{
  "vocab_size": 8192,
  "tie_embeddings": false,
  "lr": 0.00231,
  "grad_clip": 1.0,
  "schedule": "wsd",
  "final_lr_fraction": 0.0
}
MLP neurons of a small language model. Each row is named by its layer, matrix (up: input weights) and neuron, and shows model dimensions 0-191. Each number is 500 + 40 x the weight over its row's rms, rounded and kept within 0 to 999. Numbers have three digits each.
A block is one neuron, or neurons of one layer that tend to fire together. Before each block is what it responds to, as a language model described it from the Wikipedia text at the highest values.

Description: Head nouns right after "the" that usually lead into an "of" phrase or a proper name, such as Order of the Rising Sun, genus Athanas, War of Canudos.
L2.up328:525504507499454515498424537497469398502470516495477516507480528480446523459543471510452470568535435542540474475514445469526454469545523505429533575453499525425509444533545502580484499549466536485499590501496496485479484535470519456516520498522590500518473490577510572572535481531519494496502533470448576573460543470483500445481475505483552495596448436581480523466482407534485460503527537503461547497471556538544506500500504505493574552475471554594494510460443608489488427499450468463503486430516523561498474468500514424443493515522497505507447521497528586461514468532490513562
L2.up493:478531575491483453548509561471521450566506487435421527555484503502525518466427493563514533534439436517561504514521506500467485486608509430471528511549545524483534517502524428616543484570579490560544464478514476476535407571486433471473557501464508529493438442428539528454433458533460515492513507472443497498457553423502539568431506553487525472545480497461507478412502426525511507555502507499432555432447555482501473491482530545544418500498542413512446497494480468528487532541512505515557563476555526499477487548495479521495491543486507451501455470530485524526519509462491479524
L2.up617:490548481510483417426489510520497434523480458612395539542495558521512499547515557487607497484477500485489461443514514471447487484570535512442487510491513448589563529450540477489486424516541486535494525460580498454564473477519492536502562477605504527549523496461473481472509526465473516541522514538476474543484530504543471493464512542587451528494418506480509405474451449494522521465453529527498496415457507559495404529516463485479494463457434505478488490530483477523495587517563577494560529502556447525519501537530499491451511450489448489527499442485532411529492457423482477507
L2.up739:489494476483466431564517505563515412455522406478506468461540493542540487445497561539532578475481469492397494532463425494535487422520491494492483470481536506514517520509517469452493475459515496478511505512532512416497502525481510482479475508529508469529485486464522470517429486468560520510450465551488477526517530536524469539508404454560498518496483494500465436455554466545416505468493501490473521485508543557512544508561539530488551514525456478514465583510541498484461441493522456435486499459402536545557512435497457512547460527585513460453499519466509506438575529481556573459
L2.up914:456479408541514503517440442459575409456545520536474555546493557482564475501459504449499465496459504514549572478435470566449493540604471515531546499513453532589497461443419455456525450482509451489524476506493483481490553515469493517496542531518486506544504478501510427490517520527489525561524550484462473506467402479486463442459507470458483543540508554473486455467512523545441467496529586474513501496485537499527496558516347568519539494493481460491481515449489475501552540491488505435551550403491572553521487522571465569524520516558453503510485469443442452462503569535507485504
L2.up1072:517349412468581480534489501604484474514535471452451488534555446413416480510534536534504481609496457478555525484518509511552526471506435429504521532458447482453448509483493478500522488531524508524500434485445503521480504466500470518502500508469430498461464441506485538530495544449536435500567499464524446503415494462557498602446492526500499495591510607504498486543503497471455468454478564491552534434460466566480546441499557581465473480531535533528500516548421502533441491575495555487603476551446497549582465476547483465511555487527494520537428458494523519556521519421493493495
L2.up1251:521508524528491523464439469503512465486440458484472481506529506485478484511529470554485488483495572459478502516490505553542562471476458509382468527504508502552503535514443492479516430562498555486474489503494469467551499522550437488499537420541541446506467479489509519496498510462500545528506594473407487473494467494467477541483495515454483505535480499425440533545551550509479520518462475491462443445437479476543430450450503516486562453455492583442402373467494555480446480456413496441518482468477496434467507492483478417490541488502494509531511521467636447584568511426543446547
L2.up2026:488505535498510510572552509576537473517423512461549498555488506566562518501357479501475463541509466429472467436488527464523535460512491482425521463538478484542494490486456519482479472545488513540448554488549550433521513518576427524511457487483562485509480414520540543482453519556443576504579507503489520492481439482483516497477492447500482468518468544484528507443479498539506440520455496546470425512483513442459492501544482504467460430475508559515543437459485590592516539555514445486479551436531474488501461438457423495536496513550550497569560538501560462520507497475516524503

Description: Fires on the first piece of a word or predicate still being completed: life and motion verbs (lived, buried, going, went) and word-initial fragments (cu-stodial, go-lfing, sit-ting).
L9.up2060:530442534438428572431521548530535498493550549514493472550553503456462532581487629519541565520511488421486454469454519410536469449506512532532428435579531550550516470506482405493488505545532450495492478525562451482526478481513508540508485512475545409570492412480485558526540472442473526597500532530521462576500522522511404440549515464490467480453495580409503553482526516488535469510535519564521457540462479521496558480533447443485485507515470506500517501496543506453461525511427603493488508529430473526545549517499494522500553592504478542529524472488521604537501533478500497474

Description: Mainly "war"/"War" in set names and compounds (War Office, Civil War, warfare, even warm), plus final digits and "sq" units in population, area and table figures.
L9.up1188:428497441457520499443532540552547461474444489433475469504459490443574500481486475474524538486473482498465499492465464494510478439510506430501448474480543488443496464534457471456486522497529522496543538497483513437491486500504534498450505543480539557467523568542520456483559524520400512498479484460458528498501562520497554453581510448522541494457523504522450420510485532480501553490554522509455436501442560480499439517508533427542484494520457519557496485472412512477519506521479517557557470474486521510521532589518466551509434531411489488531480492465528501527559488501493511517

Description: Final word or word piece that closes a multi-word institution or organisation name, such as National Park, Air National Guard Base, national team; also table cell pipes.
L6.up21:454522490524526491471490484503559496499530442592493547538580547511485551529494549492495554534460521568461558513559577470541549509464450503535510567536513517486523500528557544503486481528466492515513470491459544476484413515525450466513493571493563568501474449500460549512524545429464503545521571554503511526502528537533510480489498464463544522534458447510509502576466503473475470585511548516508475494480547535441458537478483470484519492563517489467401510566494495486487470472378468556500544524524490484485504441533392480496546511472504560399467535417493478460523478541535475447
L6.up290:497508472491569532449500506550539492514490482474466583427492541472462494483496540497546436573495488477557471512456526453437550478542499523474570486525510441489455454472466482547491443472545472443439483505476541489498512470503466455548490491417510495473551471516523487486486477517485379514521540488494433470515558491442424500509466516504426519451465467453529492513469499466529544550496489443483500484465528526527493524505515506501523466512537491447536542503480512451446466493591477508435494530524526484527531522496520525513475533470489499440448503545426517503545565472516516485
L6.up297:451510543525508510445525463468427416573490582509467482508530471506493573530418548502548516444589469517515505450492493504479498479475478500543430585503433505507521540449516440503528506462541557548535487563534479486484443472513500480508476512510461490508500529443507505518382501491464464486493555500490502489391551537503421532547481477500501539512427441521580472495509520493533453570532524518554446456481513551532509434482469531514418505448610449427512480487546496481539414535435482482522416525503486439522522499425479499537492558456511494477478520390479483501455569452501494479
L6.up714:580489543496461502519452499449521443537529499522524499456517528531488467557487573510540527531514497512563539460498483490467589467504464480475416502522527461494540521429465474429451510493526474564442516471516541580457510545449501410423522494540557578570482485532479517455548469479456532585465475527508429502488491493547450492476534487543499534549461496472485518530518483484500425490465493529444525475598472488535432492492470502479533508470518522432448385498493502571539485542516468486498467509545478475528412524498536482490529514554476538426490532577467525467393477472561475482
L6.up878:445459520562518509554558529497561518478459477464491557421471439542427392545568491464540526529455500467545477477499435555573521461503475529520462546494504467537544511444531540573554523533455438485536492477487527496412461497491513550459404525367504533495544480492430475510463558440480405535504499535484502469460500514508534484510484505509532507545488474445430449513494427555506444505557508527486479417520514515463622532524454474575572495511482520532500442536555452515490554550481487514593490427442549592562462454440462534453512529546512498494515487447507541551482500495550486505
L6.up1327:535568500543575576552492507559463445578479475550488556530491467464510443527480546471544529552472508472496521464432556413507524421515440502518490513464504487455478508539533491528468424435521496492445432523510510555465430457447429461466472605389476547517484504512512422513549474501497547562495521511551536468486500547428513569516445482530519505564495580489493488468460493421531542469495514548486472429527494525576568555519494482452441506516443479468469507541548445453434457519562519493495464450486465516529437534542430477432442506506414511485493460549434457459492539471500487563
L6.up1360:488510421571558552545561493536497487496504517463497487489526457505551452556512564490482492554561499439562502436447521475484529506475456440523398461446503530512515461578465495477436517518525495556463438499502517509465413483495512415533486544460501491465501504475485506429514532501487430509479543537485468511504503505519481483502443568442565520459446499512487495473487509547453539478524517466522555438513557529449532453559470538516525559459515494469439478511415472489524509549473539460461452564619478505498470517475451507532478559533507453550539539520549472408514579441500569557
L6.up1416:438492474521526497500533539529544461444542525510460508465511524467460527541461527482522490499416475487519483514610537534527512448511461484498510605493482526463537438514484493473501473548544534471514493517494417518443430528503525428502538536442418490551485511498495480591531505429502512474515560517555506462568544445510498489469468489486489493490489526486525444511500458570436496488521497534577494460438503477493518451496500501542456490517450578509460511453506513487506562482579443500501471488389466475510521471464521472503459474468438502539499472467457514438496523556590497602

Description: Mostly the word Center in institution names (Schönberg Center, Senior Center) and the verb stand (stands, stand-alone), plus assorted stems awaiting suffixes (counter-, symbol-, high-).
L2.up332:489506442470559511556473454478529313479485527537486502471546515456539529502502500506470507487545474489551459503455488471453485535550441543505539424461521457547548468509461540447515459499498481534485469505539477526488508387507532530501457589448531450506465466485517494516519444535506548474518484485498496552545513477476540564538530563521521465488528493492426596540502462495495568575495502518460466475450466539499554447463482477497443515486486538507513478457530447486521424468541534487489465506544479500530576535416471545530463571510457515464528516423520507575596508472524508567
L2.up373:498547536502523466501564455500534482485433432553464451580511516457541443483537447558488568443468537513444565481487494478557454516586489490503503445498574523477514546496543490499503431614477551447470447488594506520512468518511423469458463518549485537566502506450471481568452504455487527506572589547571513522465453482458476554555436556445551475519472507482482518463512559489499560502477490480552496437481479466493506508500574566494507443504507507556541497505471533495487437549544490492498520590455491528457553456538463484504520503547550483557545466579531488496551469472519495491
L2.up1152:520510488513487518542460466513528483473517513471490487503501487481449525504531426516436440454533477523538460457456552417542474559474453506438538467479577469422509464467436503564488455485423474529538404494524529515457496459520519553488479515528580510487477425469401437527544555458474477416519440505515532540507509588419450538561485534452482520475533507568456545516457572456505514544491419503503510546457457442525503508513434441457413528530519471501444492527459523521502522505538563486539531500464523541478555505529456569525448530439464565461510541529520465404545465475399414482
L2.up1419:521484449466543504495458444504480497547458554535454526484517517483538455439545527484487473498484462447521508480500496529455495558472473459460515525558522433508535515554583483511450494533462489541432396507543490505517480451491512491502512499492508451519500540548450464502453498581508539520523545457479524495510509555547443393581544498515512504393533493518482495442500471513513500544505518436428527543449502565476543529552467460478530528399536532501496457478487495471458453525555487513490487522446449635422545488504372517523474497491498512469518569492548548437460470498472474569
L2.up1478:427451532563495456557415528526451514515572453420484496536585574496536477507572504503471409472469504538442521481535468549516494518469495478498492484470501563458509447566421501414537478545520498454523437416571539499503514474496461485481467467458501483508485628566453492543529587476481500518550518449522442531498504468428483449457547495611499430469454489448523552455569468433471526527451437498463478454495492538507532565539501521469499438505515573467541573488489522534481493460457483584507473516528499468549436471478541544521474457553599559552528560490442521508559426571485464516
L2.up1718:492551438483524511546575538434491393458514569502496442467453475468535494577470517458536407486492431417515521424513501524412491435518491478484513479482440490544518508476556529493613537618505527490478462525465486497499533537480494435485457522546502451545484476453498485548450420508481538485509562521566525548503459544447444463452493436478485555480525523516516534537455528514448528527514518442485536481494502474504478540484512531459449546405500465566416488492468452534534512512463544510508505561551509449437488548536488566478469478507484431395530553527506476571487524490466452564
L2.up1853:521541528466524463516508499560465528527462492546502489476519497464382568475462533429503520463463506507452534474534469484438469524474503412457492477484512491495502481433537516422470463533501509552517531464437509537507533547486455473457514554538554519413502562470513453489488502525498507548507485533509587515470514515498487548496435527452501476526468488456492512505516475452568496476513507518399438492501473580474469572468516456579489472458554497485494621520481475485589539549539507565461510492435454570502489541499457450497543464535490522472472561463526403507552486527520499464
L2.up2050:609519482463562492477495473466504477556472435524454497462565489529526524522470592456459534559497488390480520452514479400488436576495560492465516444489469504519549561500504434564505494548492524535452540561540454529524429459473388530486476548576572504514493525529544420505542435493431493458533515476468495517505539503481484529556488483538511530544454552474461521541502440482542500525497542493501553468511475550459494454535514496544489564492531472528475592536474558542522457477528539496478482439430513519456465528485453489500471511521506476474517507500497462527511548569527481478

Description: Final word pieces of academic degree, award, rank and office nouns in biographies, such as Bachelor, Fellowship, Cross, presidency, enlisted.
L6.up351:456543497488496453477499429492545577467474490508475476496465519442479477500484509513578433550439486564532512498481479455564558514564493469530474517567507560486521458487516443485477486504487530468507473475468500428498491436507400508465472423476525585545534540523507457489466526500491579481518515481489492484497468511514615562508489516495484457479460523465514498543468597452560556608499448517555544450555442541482469531482523445467498547545514478514502503543485544527511507440471492499504467498502545507452447536578469453481529482499501512544487487494590374540546563516501460557
L6.up582:461505462434538505478440467558529439508518473483521479539567575447521521497484526502519542542498464548512485482457482555531452435502563510504453463543445473521479563449544522521469533603539533539453492497550482484538484513545472420477459535552477523522551501563518542520506509447489470485562547504500476496476578545452448512461463437512458457498514478476470455524529533480532472595506494459490501538449523538505529599518426474426490545452496472462477407416450490471439501461504517475449528555427581486522465535550542518500531498521483471489436554509565498461445515514467515610
L6.up716:435521470490510490591523484509476499475475500502405510484524472543511479519449562565502533501481515439504467521459409381473444499573491486401523460440421527501521470574427475554451515509497541475501411527622503509451497488561489445534446499506474510572617504477527546457501562472515584497544535533539562478463480543489505471510468522482472437467488474475493519512569480553482517541442445521558459530451451500464571541470514526527425521477531491480484499537480493485496529547503427497499424511440593512428475575510541479512516484462572474516494505514553436567515488493518472476
L6.up983:498526528519535457548446472490532549450506438487503553476468509516524469512492526481486472528469464541448466455454503558512499509486468499499500486438510505501505487500477571464471462524530514478492444482482560537518440500494554475502583442528447509572554549543463560580477473414514461541526544516431460612476515504508489474474497534547458539504551546489485484403506443512505437484483461489525430419422481532431581482485474468527485527465425470483530502478522444429480466510496497533507521522522537519501506468465474486506532548501498483513465441570599401604495538575495520511
L6.up1064:497563443540503486506490514506438534474511519544471522499549471449462480502448511492510513523556506536612562487590445475568484515520471465475550557496396501550581520468409474475511519537487551504487478576489488545542476487526458470537422492525466494575514506481552533486469473470488444562546507494479460590529526579476524561433568492506544543500453463514535450528501472532543567466480487501582438483475472575488535565534456507497490489528522484500431444511439417525560492493502487492554528525492544456438537548529501474485474501494495540497503491485415534477552510520564459603
L6.up1255:480450441557534474471460502474543561523485535531484488545453470446567449577491464585533505551480554568504601432526528432455583533538524503451477519481530595458525529461556481495508430471554456517483450560475514458545486444522469524508518570497541436542454554523475514547526464494402446514568518487494520428518453617478576552500490455436418564478551502576498474481475523483556525483444511458520485556489507492510476567523446489504451490482507493540539529596563545481410560455443488498473472571591494524534476517480525528531468578448490472504474526477445415421502449476523419542
L6.up1438:496550480586513487603545505487465539496485495513500533524528479477430548513474546452515517556478443587516518496477507415461505513436557499509449566525504489591548486561487489423492554452506542514518453474498489496591461479519503542454435456501525456563482518473551471513490495499434536535481580473582426489433537545481506426473492392478514561464582506514514459483507504449514563411490467422445548543520521471468451486541572563438481453401570519568524545509497492541498562512466507501538493453438581483502505479469529557527493489519529549478553534513498521450497584442485439566
L6.up2208:554468506549481478411535491499517437460526546508498471478478524492570541522516490547502576545512429512529501425478507510422436506531469527481546458477462548550535474467486475437447449447465478532438515541479472525513518430532474482450513519562520492532548473504530494506411508454517410480528511462481502564511571513485480468530547506536498449478523563484479459535431518495444534512552500540535453487473427496443400482536453537502439516423531489507541486530507469475488536534415547543524419546526534504478461501531540502465575469478541527543450562537484470505522512538578465524

Description: Verbs of life events in biographies, often after "was/is": buried, grew up, raised, lives, founded, built; weaker on scattered word fragments.
L2.up21:479469564524449483492474460516442493487467475465524453448554515540459470556440477537539506547428546485521499456502523472509487499485530514474506471484500500502497446533474503467506530551536456505477520501484484550492544454436452476422461523486539428495530417436509490515564531512628473546428553596532534529516488542453528524517462545487514448530509528551444460468559546460501451537473522527557580519460447531510494550467476491477538517495450453472521483493481508493528499499507448412460531482467475442494547421469446469526528523525492509498452561532484503513537531492567461537
L2.up855:467526460408493512525475501537543518482553424433405489467547559417424480511461507483558419417428531552479529529460496475496480528470451541445469485524489500519554480487466502460435470467473539525464478516544489509493430533451520483492457456501496463521465554487499494551482539530477546509525481556433531576487517527496454522513497574557611474479480508476495502515509514491424443520516437462521480482516497485509572484494464450475511476434529469502459433465497468491467534480389520489462519510550566396497455492475521497428481563581475555541482492539600495472507463500526492518
L2.up1322:534509502487539530479480596513530475455554509476501459457526505495472540501421505455471485499436454478518479500480560516489497451515423476460476472523505546529568517545555543396457499460541518503445444538469576497512499534479520460482498520429469494499520490497533503477578517504529469516524493605518506439520541472566464443515562536502518505551504562531492527539508458505439508525478547532565490474529522445419467497572549516486522460564525509513542473548505526454519527486512466466428451473537491482500504456511434529496510487532502436510516411564383594539605483466574526465
L2.up1338:536484488475486476570601456502488516487444549503504490565502507463535524486465571424494531491534554500564535497529492522455523457441526462508436458576488512440538479557489507450583495469571510514498541439465499533483451496524463541439542490475433452497531519501463464468496557467517423580531527476493468437524538519564457491453512465524528528558501497491454495521545522487476522468485444520447443515512499513505513461459521464514546470541502441540557440510462562536508492535485413479510536502438423517448405461429430538563449494493551499524476525493470443488522496448505445502
L2.up1359:511569449448515601510408556490502524501484514470462490550517449444509477384469531474445462555603447525556529542500498482518457504496530479553546481454483491491443495537532487504486478532558534463567521526531501538461527488500480495487498474612516470499483535546544543524542484541479499491497503496550580539548518511525512548521401565528481468581542474507518490429543471545536553502513561484510478517563497470532481568479476445478563555437489582541543467605542564524572423437515538479524464514503509523496565502507468526514485541502488446485478562498477498535520487425550531571
L2.up1406:410484519491459428574471444481520571581495498523517544578503571442513472450471525538524514522530508540510524429514575454528522435574533566509464543512448498522533563485559515558531571537483498454479438498479545482457555464456467504518474422417524489474452484446445480455492489488490462482523477561491439512506516561439452482453487501490462480489531525516532567520558541475424563472485528519513484506493480482490522491520585435431483523466466529490554578540478513402492507466516482517539479493453501496498492532542538465468471550427503461504498509556522531447480462466472513484
L2.up1659:446512594473468478509516477497472401541478466525522517540481464512470498515472495500520527433443497496547511487558438486540472537511487450557495449488512486493457503570501507514477483528501486498396466469512425468491471411467486493488601543508401519593551541576473538472424482511446516498540461548484449480462433548543463483459539530469461487521430496518418445497497516460453526534495445509510469466568425503503575499517493526521443409507522506511466481489549491491536498472478527536466519527499573531446477490459500471504426476554523443508511502489484470539453501552542422513
L2.up1806:604494495530543531552438489533462489509463462469483524521489442463495474489414541518484478573413531494529504472499529416484520549540575485523475504509572487478532489534490488551564548443482511519465504494480540505512453465450443569442482481490545516555546542472556465521560515526520509445487482526510473520489434520473486528494431533438552486455564567464449495410531558472483500484486450493530561537493452541426467499549537495445478523544496490472533425566485496532490446452474492374434481557477532458434531506532509463472467498478545485462538422556459464525531524543551391474

Description: Completions of words for moving between ranks or leaving, as in releg-ated, withdr-ew, gain promotion, "gain from"; weaker on scattered word-piece completions.
L2.up627:471485522552546418503556473506485487634500578471502557552506516462474529511450523476463507495453502499537563563501524527464491497520509451494414528533510465532545541507535481555550530501452512544569522491475479454494543371440453413508474478511515525471509483515504539520512505483511441509497505567426498531470523528505522537454445509486496483478490497490508461512465455446452476482475532487469427468472548529481481473530510444511501544464499433502599534505557528454456543573578515513514460463475469523481507537489493504503531543526493496496417451433532485530451543570496525509
L2.up628:529509493535535540512505509500476505494503492474501430487450532514460463519438505528534446486513522469590489463472575539482505517457519496536541457504515498503444505530448567509578487525521523514486477513438436471463477460491462520470483533529441428445550590505514471563533527485521479587498544483485549545520435528522496540521465455439473491496507489506523472461534486445509479489487510502535546520490566495539472519577483475507569486500489458504534470506535541469549553523499591486475449521444477499471548546495476528558471569476501467495519456502440483513522469548467447487
L2.up906:456547419510579522489495511551503496430475479527442505574501524525500539452443514464476504553452471469528471508513476514454511455482467507447534547569476521528529580548489514459486524533545513448462481553584551486486489518525477499460393507488544525483436497454523489489505452460506509417554428479452400491533523564492526436530452516466414457494455485552456460485511475472592487478529557486479521486505456511545528510475469543525504500519517470567482492511543467525448453532501448502490438553512648448524495479487489410512475511561506554489572488498418438601467490451496515518
L2.up1013:516477541484500538471452501554513520471466464511565451486514503552431504513572477496449419443512501538507554472486460504560503434533569518498484500463542537517533522520507482517539499473491548568536455446507479520517453516498571550486501484466512465549482513482533507552498508511481493477525497482467489500548401541535461487518532556583554536520471457434471436434544515501529457515462533491535498479462530476494439485471499489522455485527476536593484514544547371530578512464472507472500491479510567507460566477537515552446521526543433495547521412447467465527489458473443501473
L2.up1046:528505467475541467470541520502582460465514506475477459559531553505502526501416481511486580498509485491543497446492507435466460455491519526553534494453507571471442427533493561472489432482514598471440469483517499518475509407594445464512415416499545548506470511479456499522504479498557497495551587489427518494470525451517471576487502485508474494538483533462457508530461413468498518566456488523527512495447470442456404527496475511550473533485403553535455471557546496499514510459504491505480453502434495523510502464476454555543483523473537507519451509527504489509503463564451503484
L2.up1286:524474512434445535477638501472544493534445481501444467540444495505449467527422622497514507481487553496437502503485528563486483519474446492457548515455574569474508587550511535563483576510543528524442469438537481517476567510523520411528478397472461463457477575514497493534543487489502535473575542525512462547472463503444450554469532443484461455532501512468452445549459491460552473495456492546362491456480547508495508476509506512513484527473459509555527511421566519500534512472487579461468472477465488494474505532437477481501486530518496476495439484539473448554456496540443456507
L2.up1556:533499546494554503497496549498503428566542549526467493545495515450593430482462480466528474440526456536425491563546451460483552490526526511498486468508488527499528465602450486512494536478591454460446579550539526517530523510505443513492529514580457481543589523523482522448476455483450548455493458489535474578583540515471512481469595522485454494479500500481574521481495477504459529541529548436521494537480489458499498471522568486515480444401515568490473464531459497491536519532586463512437478489434495469485475516464540479480519461553512516493484546490500516458523592530481496522
L2.up1789:562500491504479466482558464489529554535501481538453493528524533563591495470473473495516499557480476502450468421484490488526401507524481430445495522508489520563470584490503463485467432503544515492519390517457503459410454495455448531502530477558511540459514483437437479478471417472494462505531538557509442436511538555430444457507472509471464503574559476517460441524467516512482473439515468507455514510525425464618536473500463526511570475568513471487488527523495513453461536528513510495444527486526464399493442393503449518519512459429531498498505429515515502478403545518529487516

Description: Tokens that begin a compound or fixed phrase whose second part follows, such as center(board), over(hanging), after(math), due (to).
L9.up1259:566473558514483516548537534458546488462546471516497469465534503534395535518533513554510463487530564511471479478562493440528446500411475464508511495533501458537555486504483462431550556433487427491561473510566495541555525548503565444505556529458479447526490529497457536559511474540415481482534417472480567588487530441513496471491480529579499503471497520536483496519492498508542529530469497443508466530505547473523493515512444550514506578584491444494499512439557523490472514513512436544472532435517505505501494494465534562560488512529515523512467539462589492469502474496525489466